config.yaml
d_model: 640
warmup_steps: 420
train_tokens: 532800000
MLP neurons of a small language model. Each row is named by its layer, matrix (gate and up: input weights) and neuron, and shows model dimensions 293-356. Each number is 128 + 24 x the weight over its row's rms, rounded and kept within 0 to 255. A neuron's up and down rows have the sign that makes its largest values positive.
A block is one neuron, or neurons of one layer that tend to fire together. After each block is what it responds to, as a language model described it from the Wikipedia text at the highest values.

L2.gate276 [128 137 157 123 114 149 123 105 104 145 149 131  83 137 130 146 164 165 135 177 184 117 148 100  99 118 129 159 140 126 147 130 127 141 142 121 147 123 147 128 141 135 159 126 134  93  86 147 148 135 133  99 139 109 126 161 149 133 143  88 139  94 105 171]
L2.up276 [ 89  95 132 160 146  68 117  49 132 141 158 140 131 113 136 146 137 172 177 130 106  94 139 128 165 181 116 148 137 127 106 124 114 115 112 121 138 161 107 119 158 174 162 128 133 132 135 133 113  81 109  82 149 135 143 102 147 117 145  77 104 130 123 114]
L2.gate280 [139 158 109 131 137 160 132  92  99 103 145 167 176 102  93 126 165 129 186 134 133 124 130 168 127 128 167 142 110 121 117 139 165 133 135 114 162 123 100 124 136 131  74 142 129 123 156 127  76 193 145 145 158  87 119 117 126 134 101 143  98 111 182 155]
L2.up280 [131 123 135 160  94 124 134 139 123 121 124 152 156 155  88 168 172 122 184  94 122 135 116 117 140 165 145 141 133 159  71 120 105 157 110 135 118 159 113 174  98 112 134  87 151 192 160 140  95 114 128 128 122 108 108 106 113 110 126 201 117 123 132 108]
L2.gate495 [124 136 127  91 152 119 127 114 145 142 104 116 122 148  75 128 147 118 160 142 104 104 132 124 150 118 127 150 129 148 171 129 166 127  95 142 151  85 112 142 109  85 100 143  88 172 138 163  89 170 135 125 163 120 144 136 144 140 111 160 152 138 106 146]
L2.up495 [138 139 131 121 135  67 158 120 151  98 114 111 146 145 135 125  98 124 169 152 148 125 105 141 137  99 109 131 125 158 127 152 150 100  94 133 121 142  97 128 169 143  71 109 122 140 131 111 133 120 122 110 111  85 143 119 141 135 141 111 137 137 129 147]
L2.gate729 [104 109 132 155 105 142 113 112 143  73 110 124 119 109  88 123 140 110 136  75 116 119 173  78  85 135 157 128 123 106 120 126 130 174 111 125  88 143 125 102 139 114  91  82 137 135 122 129 142 109 104 140 159 103 171  96 125 133 114 113  91 137 135 133]
L2.up729 [165 150 148 116 116 157 104 172 135  82 116 124 132 104 122 137 182  99  83 125 114 108 176 110 125 132 154 136 143 149  89 121 145  77 132 139 105 152 137 143 123 104 129 132 108 128 152 162 153 124 117 115 129 152 149 143 143 103 140 111 160 136  94 126]
L2.gate1041 [112 143 153 173 175 111 149 118 129 133  82 167 138 122 136 136 137 149 128 154 148 125  95 112 143 131 120 117 111 132 192 116 116 156 141 134 109 124 123 113 124 110 134 107 108  92 122 167 139 138 107 123 153  85 103 144 127 140 141 122 147  66 129 141]
L2.up1041 [150  72 124 141 130  71 140  78 142 149 131 111 123 122 145  98 146 147 165 142 123  95 141 150 154 115 136 116 123 107 108 124 124 122 130 136 116 140  96 133 101 129 102  95 105 157 146 154 119 140 136 104 157 117 158 118 101 147 142 122 130 133 150 151]
L2.gate1197 [120 136 174 126 152  82 126  98 165 123 146 158  86 139 154 100 133 123 174 148 134 117 116 152 111 127 153 120 146 141 154  69 137 111 106 140 127 130 117 124 154 137 118 114 159 164 118 107 136 106  92  61 130  72 132 117 105 130 132 157 101 125 115 126]
L2.up1197 [ 90 153 137 147 151 103 127  69 151 120  98 135 100 123 131 112 133  74 164 152 136 110 103  99 145 131 153 105 151  92 150 116 150 107 121 136 154 135 105 150 132 145 121  83 110 133 107 129 199 141  95  91 154 124 132 165  94  80 165 102 159  89 150 141]
L2.gate1366 [120 112 168 119 143 151 125 105  97 121 132 135 151 114 149 138 123 132 181 103  93 116 137 160 170 139 140 166 123 123 186 151 109 125 127 131  99 105 136 120 111 145 118 111  93 109 137 145 139 155 102 113 125 154 131 124 150  89  70 146 121 133 120 137]
L2.up1366 [ 95 110 126  98 106 110 154 175 166  87 162 188 130 166 162 132 116 170 153 151 108 139 112 185 130 132 156  95 133 165  94 113  96 139 157 138 132 134 128 117 140 163 130 148 108 146 138 106 152 153 142 114  96 114 110 123  92 118 142 123 109 153 149 109]
L2.gate1386 [106 124 166 151 159 116 129 107 121 134 127 152 149 144 124 131 143 106 189 142 141 127 144 119 112 140 124 140 117 116 114  93 117  80 126 135 133 107 106 150 103 109 127  96 128 155 122 173 121 132 106 137 158 104 110 135 141 116 150 128  95 124 145 173]
L2.up1386 [114 157 155 143 165 163 127  78 140 132 143 151  97 145 130 123 152 108 213 129 123 102 126  95 131 105 164 142 137  77 130  78 130  95 109 128 117 109 112 120 137 108 154 118 102 118 121 141 119 140  91 125 178  97 135 119 139 128 177 131 151 123 138 167]
Career role appointments. Words that introduce a new post in career biographies, such as appointed, served as, promoted, position of; also paragraph breaks before section headings.

L3.gate89 [120 102 128 139 106  92 144  92 115 111 136 123 129 142 156 101 132 149 125 100 149 112 139 172 103 106 122 100  84 139  88 135 164 151 128 112 114  79 117 140 137 153 115 153 100 132 132 143 104 138 115 110 178 115 131 141 145 112 110 147 133 148 105 117]
L3.up89 [109 122 142 166 112 106 118  93  96 108 149 135  93 116 111  97 123 129 131 103 119 135 118 120 124 129 152 115 125 147  81 139 165 149 138 147  88 135 151 142 127 192 134 147 123 155 128 164 130 103 106 115 111 101 108 166 115 135  85 121 162 141 111  86]
L3.gate544 [127 140 103 131 115 151 119 174 114 125 124  95 128 113 115  85 147 122 155 132  92 157 142 162 101 126 145 126 103 143 126 120 115 147 123 140 110 114 163 101 151 132  89 131 150 146 125 145 118 125 137 104 146 110 157 112 123 120 159 111 107 115 128 162]
L3.up544 [141 149 138 130  89 144 122 153  90 138 117 118  81 134  92 147 129 156 153 148  59 130 135 117  95 105 109 137 125 104 130 114 111 145 146 176 124 105 125 153 124 150 142 150 135 129 116 122 143 153 133 111 142 132 144 103  98 124 118 124  97 124  71 163]
L3.gate568 [109 176 127 103  92 119 170 128  99 131 105 105  90 127 121 112 154 115 153 130 119 132 108 105 122  88 146 136 131 110 154  97  95 141 136 169 182 133 136 127 155 131  94 148 109 147 159 134  73 151 125  69 140 116 159 137 131  95 132 174 174 146  92 152]
L3.up568 [155 143 101 150 111 124  81 116 103  80 126 174 116 150  93 137 155 153 125  86 108 115 119 140 167 128 114  96 123  95 128 111 115 163 111 147  71 146 103 139 118 107 128 148 159 144 108 129 113 112 145 103 176 125 132  96 131 144 114 136 114 103 120 123]
L3.gate777 [111  94 106 140 171 162  97 121 130 155 147 121 137 127  96 137 108 113 168 125 126 123 137 112 127 116 112 114 107 141  96  88 112 128 130 118 118 133 129  90 142 142 117  89 132 122 122 176 116 147 102 142 140 100 125 135 143 128  95  93 157 142 137 122]
L3.up777 [106 152 129 126 136 138 145 164 184 113 118  79 112 136 114 149 116 127 178 141 151 137 120 134 123 120  83 153  93 113  96 127 130 123 113 139 160 137 131 140 149 134 165 115 163 128 102 150 103 112  86 124 132 158 141 139 129  80 137 133 138  98 108 115]
L3.gate990 [110  60  83 122 116 128 139 111 126  97 145 132  99 145 140 148  99 189 140 127 117 119 150 114 121  93 124 139  58 102 136 119 154 124 119 136 150 103  98 126 137 131 133 140 129 130 140 111 109 114 110 106 113 151 112 134 169 125 102 156 124 135 150 130]
L3.up990 [114  91 172 131 133 136 113 165 119 102 135 128 184  98 135 166 118 102 121 124 124 101 190 140 148 136 138 108 122 111 140  86 128  90 156 150 172  68 154 163 113 146 108 145 105 126 149 112 138 106 113 111 114 129 102 115 153 109 125 156 109 110 118 119]
L3.gate1027 [135 164  97  62 151 105 111 127 173 161 170 119 118  95 113 152 132 144 136 105 160 140 140 129  90 148 184  86 148 165 144  82 128 156 140 134 121 101 128 128 139 137 139 159 110 118 113 127 125 131 131 136 165 138  98 139 165 132  99 131 110 123 145 106]
L3.up1027 [ 98 149 151 144 182 151 176 158 108 131 138 143 113 145 103 126 174 116  96 128 137 103 139 114 123  46 124 128 137 121 140 130  80 114  87 150 114 128 135 159 128 123 157 130  99 161 110 137  92 108 150 118 125  98 117 141 115 124 121 124 174 164 138 146]
L3.gate1338 [147 138 125 123 111 118 117 156 115 136 139 119 102 116  98 143 163 168 128 136 167 109 102 151 142 124 142 129 110 109 180  42 130 104  87 132 128 153 126 126  95 162  94 135 135 118 135 149  97 144 137 103 143 132 138 148 162 118 122 133 136 124 119 152]
L3.up1338 [ 86 117 104 147 135  86  77 157  88 119 121  91 155  85 149  98  98 148 103  96 132 112 162 133 117 118 170 122 117 100 129 134 134 157  92 100  95 103 147 123 175 142 145 164 162 133 126 128 110 111 110 111  91 114 155 137 151 111 110 145 145 132  93 116]
L3.gate1382 [130  86 170 194 161 131 129 109 107  77 138 115 121 128 146 134 104 192 129 135 154  60 121 122 129  94 201  89 106 157 125 104 107 135 159 108 156 122 164 150 140 142 112 130 151 151 147 138 161 120 104  88 117 131 117 126 174 134 172 106 161 144  91 101]
L3.up1382 [ 81 129 108 158 124 127 123 108 158 177 144  79 116  75 119 131 121 132  99 167 140 140 115 141 141 136 175 101 115 124 153 102 146 162 133 133 138 103 141 143 134 143 118 171 128 162 128 171 116 161 135 122 122 113 131 124 152 167 128 154 181 115  75 119]
Lead-sentence verb after subject. The main verb or predicate right after a subject opening a Wikipedia article or paragraph, mostly "is" in "X is a…" (also was, died, of).

L4.gate1636 [112 127 104 140 161 113 124 119 134 155 118 122 117 120 151 139 149  68 124 151 132 139  57 140 120 128 132 168 120 100  64 117 135 112 137 120 166 147 135  82 145 123  91 141 133 113 109 115 134  95 117 140 142 124 139 114 135 185 138 126 107 169 132 117]
L4.up1636 [133 137 108 128 120 131 106 110 123  98 129 175 161 134 137 171 129  97 153 140  72 137 117 101 150 142 140 136 109 105  93 146 110 154 131 111 101  97 135 126 153 156 120 161 167 149 126 166 158 147 100 126 140 121 143 143 131 119 119 150 151 103 165 138]
Before a named person. Verbs and prepositions just before a person's name in biographies, e.g. she met, lost to, composed by, under, signed with.

L2.gate124 [169 106 126 157 121  82  68 124 122 152 126 132 166  77 130 156 110 130 172 129 149  74 138  91 123 155 183 112 108 178 159 131 120 146 126 135 141 100 156 130 108 110 147 156 131 179 129 135 158 153 136  95 119 132 119 167 154 146 109 157 124 125 150 154]
L2.up124 [161 120 132 160 104 137 112 140  97 105 127 151 114 145 140 166 153 112 164 138 140 124 142 102 161 122 103 152 138 116 139 132 124 139 132 128 121  49 127  92 128 123 144 126 104 164 107 126 115 106  99 100 109 101 145 162 117 136 138 121 118 131 101 124]
L2.gate311 [123 107 128 118 148 150 153 112  92 108 142 102 106 134 167 148 118 174 129 162 124 116 179 138  99  82 137 153 121 117 146  97 127 153 148 123 119 116 122 139 122 130 156 114 129 147 124 131 156 119 141 101 133 180 108 127 120 156 156 153 117 110 103 123]
L2.up311 [136  75 149 106 161  96 107 155 100 124 158 146  51 122 113 163 118 161 104  89 155 160 124 140 146 125 122 125 114 112 164 137 113 152 106 115  99  93 164 105 133 135 129 130 138 124  97 105 150 139 142  96 121 147 113 146 118  98 144 117  86 116 118 146]
L2.gate409 [151 121 143 147 120 153 127 120  94 138 153  87 140 108 146 134 137 100 147 109 138 106 166 125 133 140 142 155 122 149 158  92 118 112 178 104  73  98 105 115 121 132 115 108 105 162 103 140 129 149 120 133  95 109 145 129 109 141 129  99 128 110 143 113]
L2.up409 [170 145 152 106 125 164 101 117 101 144 152 102 110 129 157 127 118  95 108 135 137 140 121 136 125 117 120 162 112 112 206 125 120 143 158 167  88 144 153 108 116 131 150 111 154 140 102 105 108 174 107 150 108 133 124  96 110 176 158  85 112 112 122 104]
L2.gate480 [ 97 108 153 114 148  82 138 217 124 115 104 163 153 132 119  95 170 126 116 142 146 151 108 177  77  99 148 125 100 111 126 123 133 128 125 100  99 113 112 101 142 123  90 150  97 122 113 135 133 113 124 113 110 149 149 142 102 101 140 140 110 121 123 113]
L2.up480 [158 154  93 103 134 152 110 114 137 132 192 146 155 149 135 121 122 134 127 120 104  86  97 142 156 161 163 121 140 159 142 159  95 147 132 134 143 131 128 122 133 134 171 155 125 141 176 152 138 149 125 116 158  99 120  92  63 139 119 189 112 139 158 170]
L2.gate540 [143 125 101 101 115 159 109 113 146 120 154  78 132 110 133 108 108 110 100 171  89 117 136 146 126 124 188 132 137 141 125  83 101 139 151 124 108 147  90 115 106 138  97 130 128 133 114 147  73 162 151 139 166 151 127 155 134 136  96 159 113 121 143 125]
L2.up540 [119 105 117 147  85 133 138 145 129 114 114 135 118 122 120  92 122  93 178  88 159 123 127 120 129 126 121 123 119 189  79 160 171 115 110  61  97  83 149  94 150 101 125 124 130 140 129 108 148  93 156 147  84 126 102 113 163 125 124 130 169 127 132 121]
L2.gate766 [121 122 120 122 147 160 115 132  99 130 147  85 198 118 120 140 123 127 147 129  99 130 127 116 121 166 112 107  95 106  90 115 146 152 135 131 130 129 145 134 124 117 102 189  97 146 136 176 115 142 157 158 131 146 107 128 115 104 124  93 139 121 116 123]
L2.up766 [119 127 165 117 179 147  90 163 126 129 111 132  92 140 126 132 132 135  91 105 117 152 116 148  84 119 120 123 115 135 113 150 137 140 133 134  86 125 150 107 139 178 137 153 134 170 138 123 176 122 118 122  72 141 157 146 131 117 116 127 142 123 114 120]
L2.gate1021 [151 140 114 110 128 110 128 120 142 123 124  94 165 139 121 128 120 142 140 129 112 135 144 164 131 140 124  94 147 120 130 162 160 159 125 100  95  98  94 128 162 140  88 150 121  84 131 106 191 113 139 104 139 142 139 116 128 117 123 134 135 115 139 132]
L2.up1021 [115 131  96  99 130 169 148 158 158 138  96  83 125 118 126 109 161 104 137 104 133 131  69 155 111 108 207 171 119 153 136  87 121 142  81 121 139 142 155 124 140 130 119 133 144 131 141 128 101 124 140 121 110 166 141 133 123  86 131 109 103 116 115 113]
L2.gate1709 [107 120 126 140 111 117 128  90 115  72 139 129 101 141  73 137 155 140 133  98 127 144 126 123  71 128 176 100 132 141 183 131 128 159 103 119 137 127  89 150 126  95 114 131 115 116 164 127 164 132 110  74 141 120 119 101  97 118 157 137 126 136 120 120]
L2.up1709 [126 108 173 115 129 156  80 176 116  97  92  96 148 106 163 116 142 165 151 121 126 106 113 141 144 107 113  97 130 137 160 133 159 148 145 125 145 111 129  83 134 129 139 165 129  99 147 133 167 132 145 117 123 111 114 137 176  98 135  84 121 121 107 116]
Lead-sentence copula. The verb is or was right after an article subject's name in Wikipedia first sentences (Lisle was, Blinatumomab is), plus weaker scattered tokens.

L3.gate162 [145 145 116 113 152 126 136 138 114 126 107 132 154 124 158 135 131 127 106 135 130 120 103 125 152 102 115 107 154 115 127 147 144 109 103  89 121 120 137 152 113 158  97 108  98 142 109 118 155 130 166 124 174  81  75 126 125 146  98 161 146 139 113 144]
L3.up162 [158  78 131 105 165 166 130 125  75 145 150 115 138 115 125 144 144 150 144 120 164 172 138 129 156 145 101 116 133 162 114 150 123 140 100 139 139 126 119 116 121 188 131  96  90 153 150 105 128  97 154 102 138 105 123 124 122 132 136 134 152 167 130  93]
L3.gate270 [149 159 169  96  74 129  78 144 101 125 119 119 132 109 144 102  82 128 104 104 108 126 153  60 162 112  79 122 157 101 114  50 104 131 103 145 149 115 100 110 128  94 111 105 117  94  81 156 119 114 102 138 169 128 147 138 136 135 136 172 115 118 119 157]
L3.up270 [118 145 126  67  98  83 120 114 148 150  90 111 198  99 135 124 142 125 109  80 121 161 134 144 140  77 112 136 166 112 110 107 111 163 130 118 123 113 131 130 134 114 110  51 144 110 157 117 103 137 154 148 157 117 132  89 142 120 133 145  93 132 136 152]
L3.gate436 [ 98 150 153 175 123 126 119  99 123 132 124 128 150 128 184 141 153 165 114 139 121 168  94  96 104  66 102 160 162 152 140 132  96 119 125 173 177 121 149 169 115 129  91 168 123 123 145 126 178 114 149 130 130 131 127 177 115 125  88 110 161 134 147 135]
L3.up436 [154 106 121 139 129  97 131 173 112 117 137 139 166 142  96 107 189 111 133 124 110 127  90 131 166  88 117 102 155 126 109 115 156 109 121  78 129 145 187 150 153 112 136 101 161 124 130 192 124 137 138 174 145  82 138 142 114 162 127  95 134 104 118 157]
L3.gate506 [116  99 155 127  86 149 105 139 154 162 118 151 135 120  84 104 199 144 158 155 126 151 161 126 145 141 117 159 125 123 113 114 108  97 147 106 121 122 113 120 111 133 135 151 117 134 113 133  99 139 140  91 156 109 163 102 139 165 135 149  90 143 147 100]
L3.up506 [107  98 160 115  97 137 112 143 121 160 147 173  63 114  77 116 146 133 154 152 137 166 126 132 119 155  96 163 144 103 115 104  89 143 140 116 152 160 140 101 120 146 102 147 108 105 118  88  89 168 133 153 110 104 108 111  72 165 117 133  84 150 126  93]
L3.gate737 [118 120 106 173 148 165 166 131 101 157 109 126  90 125 153 147 103  98 120 159 143  99  72 136 101 105 157 152 121 113 176 113 125 104 104 117 118 152  99  99 162 162 120 144 139 145 152 120 125 118 120 104 147 140  98 112 124  82 119 100 184 128 167 150]
L3.up737 [145 131 103 115 110  85 178 143 153 136 130 145 119 136 123 115 184 162 172 157 132 129  92 141 159 102 117 132 116 116  95 112 137 140 102 135 186 109 102  99 128 160 152 140 128 139 112 128 134  92 128 104 185  98 126 155 105  99 152 128 169 140 132 175]
L3.gate896 [151  83 157 131 149 121 160 128 127 162 122 168 150 147  93 124 112 108 116  63 133 109 115 129 145 157 103 162 163 169 119 117 104  98 132  70 127  90 141 102  88 132  94 103 147 128 141 105 100 110 110 144 142 119 110 106 105 134 146 153 111 122 158 161]
L3.up896 [ 98 122 120 108 123 154 127 137  93 133 136 116 143 116 130 159 115 109 123 212 165 126  95 124 169 140 107 104  93 132 128 103 146 109 139 142 143 100 140 119 139  73  91 122 124 110 152 130 140 123 126 163 122 151  81 159 137 139 115 135 136 108 121 138]
L3.gate1491 [169 127  78 164 148  70 124 117 152 116 143 161 153 122 156  90 105  89 134 104 156  97 133 151 137 123 126 112 148 126 150 111 135 126 108 130 168 167 111 157 132 151 110 131 116 126 138 104 121 150 151 168 139 126 128  70 117 166 128 136 108 160 151 115]
L3.up1491 [ 92 142 134 110 149 141 148 116  90 159 131 127 147 150 123 131 159  90 142 132  89 145  85 139 146 143  99 120 123 141 109 162 122 103 154 139 144 152 153 110 118 131 124 145 121 138 140 170 121  82 154 119 117 163  69  99 111 137 102 132 155 130 113 144]
L3.gate1588 [150 101 135 178 108 132  68 100 157 107 128 149 123 148 155 145 117 140 125 126  74 137 149 122 178 103 117 139 142  98 118 121  95 113  99 177 135 117 114 132  90 148 107 131 122 164 109  98 108 146 160 172 156 110 159 119 104 135 115 144 109 165 143 134]
L3.up1588 [148 132 105 110 140 124 142 154  96 158 125  95 146 101 140 114 140 129 113 141  85 109 127  71 142 119 118 173 167 149 133 125  91 135 105  62 143 119 146  92 135 150  85 154  99 127  98 140 120 120 145 143 100 133 110 178 152 129 113  78 140 127  86 165]
Communication verbs to recipients. Verbs like tells, asks, informed right after a subject, taking a person as object; weaker on relational words such as of, from, left.

L3.gate25 [103 104  95 142 143 100 144 116 108 139 173 147 163 139 125 153 116 104 163 102 102 148 100 127 139 112 165 169 119 116 117 108 128 155 146 166 132 134 137 155 130 169 109 162  80 132 181 115 152 113 132 101 119 127 120  93 131  87 148 154 108 173 155 153]
L3.up25 [111 144 152 160 136 112  91 121 127 145 136 133 166 131 177 119 150  92 165 131  94 113 125 143 107 121 136 163 115 107 117 100  87 147 125 130 162  80 108 166 134 163 118 158 131 113 189  98 128  97 137 115 142  90 100 120 180  92 156 126 113 123 165 141]
L3.gate466 [135 112 105 151 124 170 138 136 100 104 105 131 166 141 167 125 120 123  95 116  78 156 109 146 133 118 125  88 160 149 120 133 153 167 129 166  85 113  99 105 132 135 139 157 147 165 113 173 106  71 151 113 175 129  84  84 134 166 126 100 151 163 143 107]
L3.up466 [173 144 143 139 160  72 132 131 120 145 130 127 124 109 111 133 146 134 126 156 100 120 116 182 144 127 128 136  85 170  99 127 109 166  95 152 140 133  94 160 127 188 179 160 145 136 186 124 128 126  88 103 132 134 145 124 126 152  87 113 119 139 122 145]
L3.gate613 [114 125 118 117 144  94 130 140 134 119 133 113 122 148 207 126 132  92 114 113 132 137 182 114 148 138 183 133 138 169 130 120 113 100 125 160 140 116 124 133 135 146 107 161 103 158 126 119 141 138  96 139 146 110 146 141 127  94 141  98 163 102 194 110]
L3.up613 [145  89 120 106 138 132 109 119 114 112 151 137 182 130 105 158 151 112 108 194 121 147 104 127 124 131 102 146 118 112  83 124 143 136 110 114 130  98 118 126 116 148 150 103 130 161 133 107 144 171 153 118 114 123 114 121 122 139 101 116  70 135 176 112]
L3.gate920 [114  90 130 111 144 130 160  96 167 104 128 128 132 122 126  72 152 122 176 106 154 147 116 120 119 149 133 114 134 147 115 114 161 144 139 130 137 136  69 154 144 145 156 122 134 145 101 128 114 135 150  97 132 108  91  89 125 130 137  89 120 141 117 115]
L3.up920 [118  72 133  92  72 125 128  83 135 155 114 150 157 113 117 105 115 116 185 177 162 136 125 119 143 129 109  91 140 144 133 132 139 138 147 110 143 137 122 135 137 110 132 108 134 105 128 123 117 109 120  85 147  95 126 143 138 114 143  97 136 126 125 134]
L3.gate980 [124 116 190 123 111  99  97 143 144 124 165  81 152 127 147 154 151  98 108  98 104  78 174 163 106 108 138 169  86 134 129 145  94 130 134 178 127  96 206 126 100 102 130 114 101 122 128 153 128 138 143 127 127 123 187 151 161 162 174  84 154  78 188 169]
L3.up980 [142 106 184 118 109 132  96 147 153 141 142  74 153 110 138 150 124 102  99 106 133  92 155 135 150 125 144 151 117 130 110 154 120 133 125 195 126 108 190 169 114 107 129 140 121 142 119 135 119 137 151 157 141 125 143 141 141 153 166  88 132 125 150 135]
L3.gate1089 [ 91 131 182 127 101 139 124 141 132 157 104 145 139 109 188 172 145 119 159 135 122 131 144 132  84 183 131 141  84 138 141 101 142 166 171 136 125 109 139 154  95 108 149 133 149 215 123 128 128 131 114 131 131  99 113 104 149  96 128  84 122 161 133 130]
L3.up1089 [167 101 162 189 160 182 122 108 161  92 147 135 120 112 141 109 125  65 134 138 172 145 139 135 135 119 150 127 160 148 147 110 147 161 142 104 136  97 132 109 126  82 144 142 155 122 150 127 159 104 136 132 167 126 102 117 153 115 120 141  95 137 144 137]
L3.gate1371 [129 123 179 149 149 110 100 118 116  69 102 118 168 124 158 159 124 121 123 120  90 118 109 133 158 121 137 130 134 104 148 158 115 125 134 138 133  95 125 172 130  96 121 111 123 115 125 150 108 122 149  96 142 116 107 114 146 122 183 105 158 119  87 153]
L3.up1371 [ 80 163 145 134 168 119 135 140 104 119 146 117 127 144 124 129 148 156 130 128 105 130 101 133 149 129 164 133 106 101 146  94 107 158 137 148 133 120 120  94 134 128 120  81 130 136 142 149 127 140  68  80 101 107 165 132 140 121 167  43 106 111 102 142]
L3.gate1679 [109 114 130 139 128 131 115 144 120 159 127 132 121 139 148 151 130 122 112 165 144 153 103 153 147 147 113 109 139 130  99  86 161 115 145 117 109  66  82  77 124 119 120 106  98 136 127 145 111 144 159 120 176  99 146 127 147 129 130 119 109 127 150 150]
L3.up1679 [162 162 131 159 125 115 148 142 136 163 111 141 117 142 103 128 109 100  87 139 120 124 106 137 136 130 134 127 137 118 108 113 126 117 165 141 144 133 119 148  82 166 160 110 137 130 146 123  88 117 107 157 191  78 136 107  94  95 139 134 142 141 139 122]
Role or rank transitions. Prepositions and verbs that introduce a new role, rank or status in biographies, like promoted to, served as, became.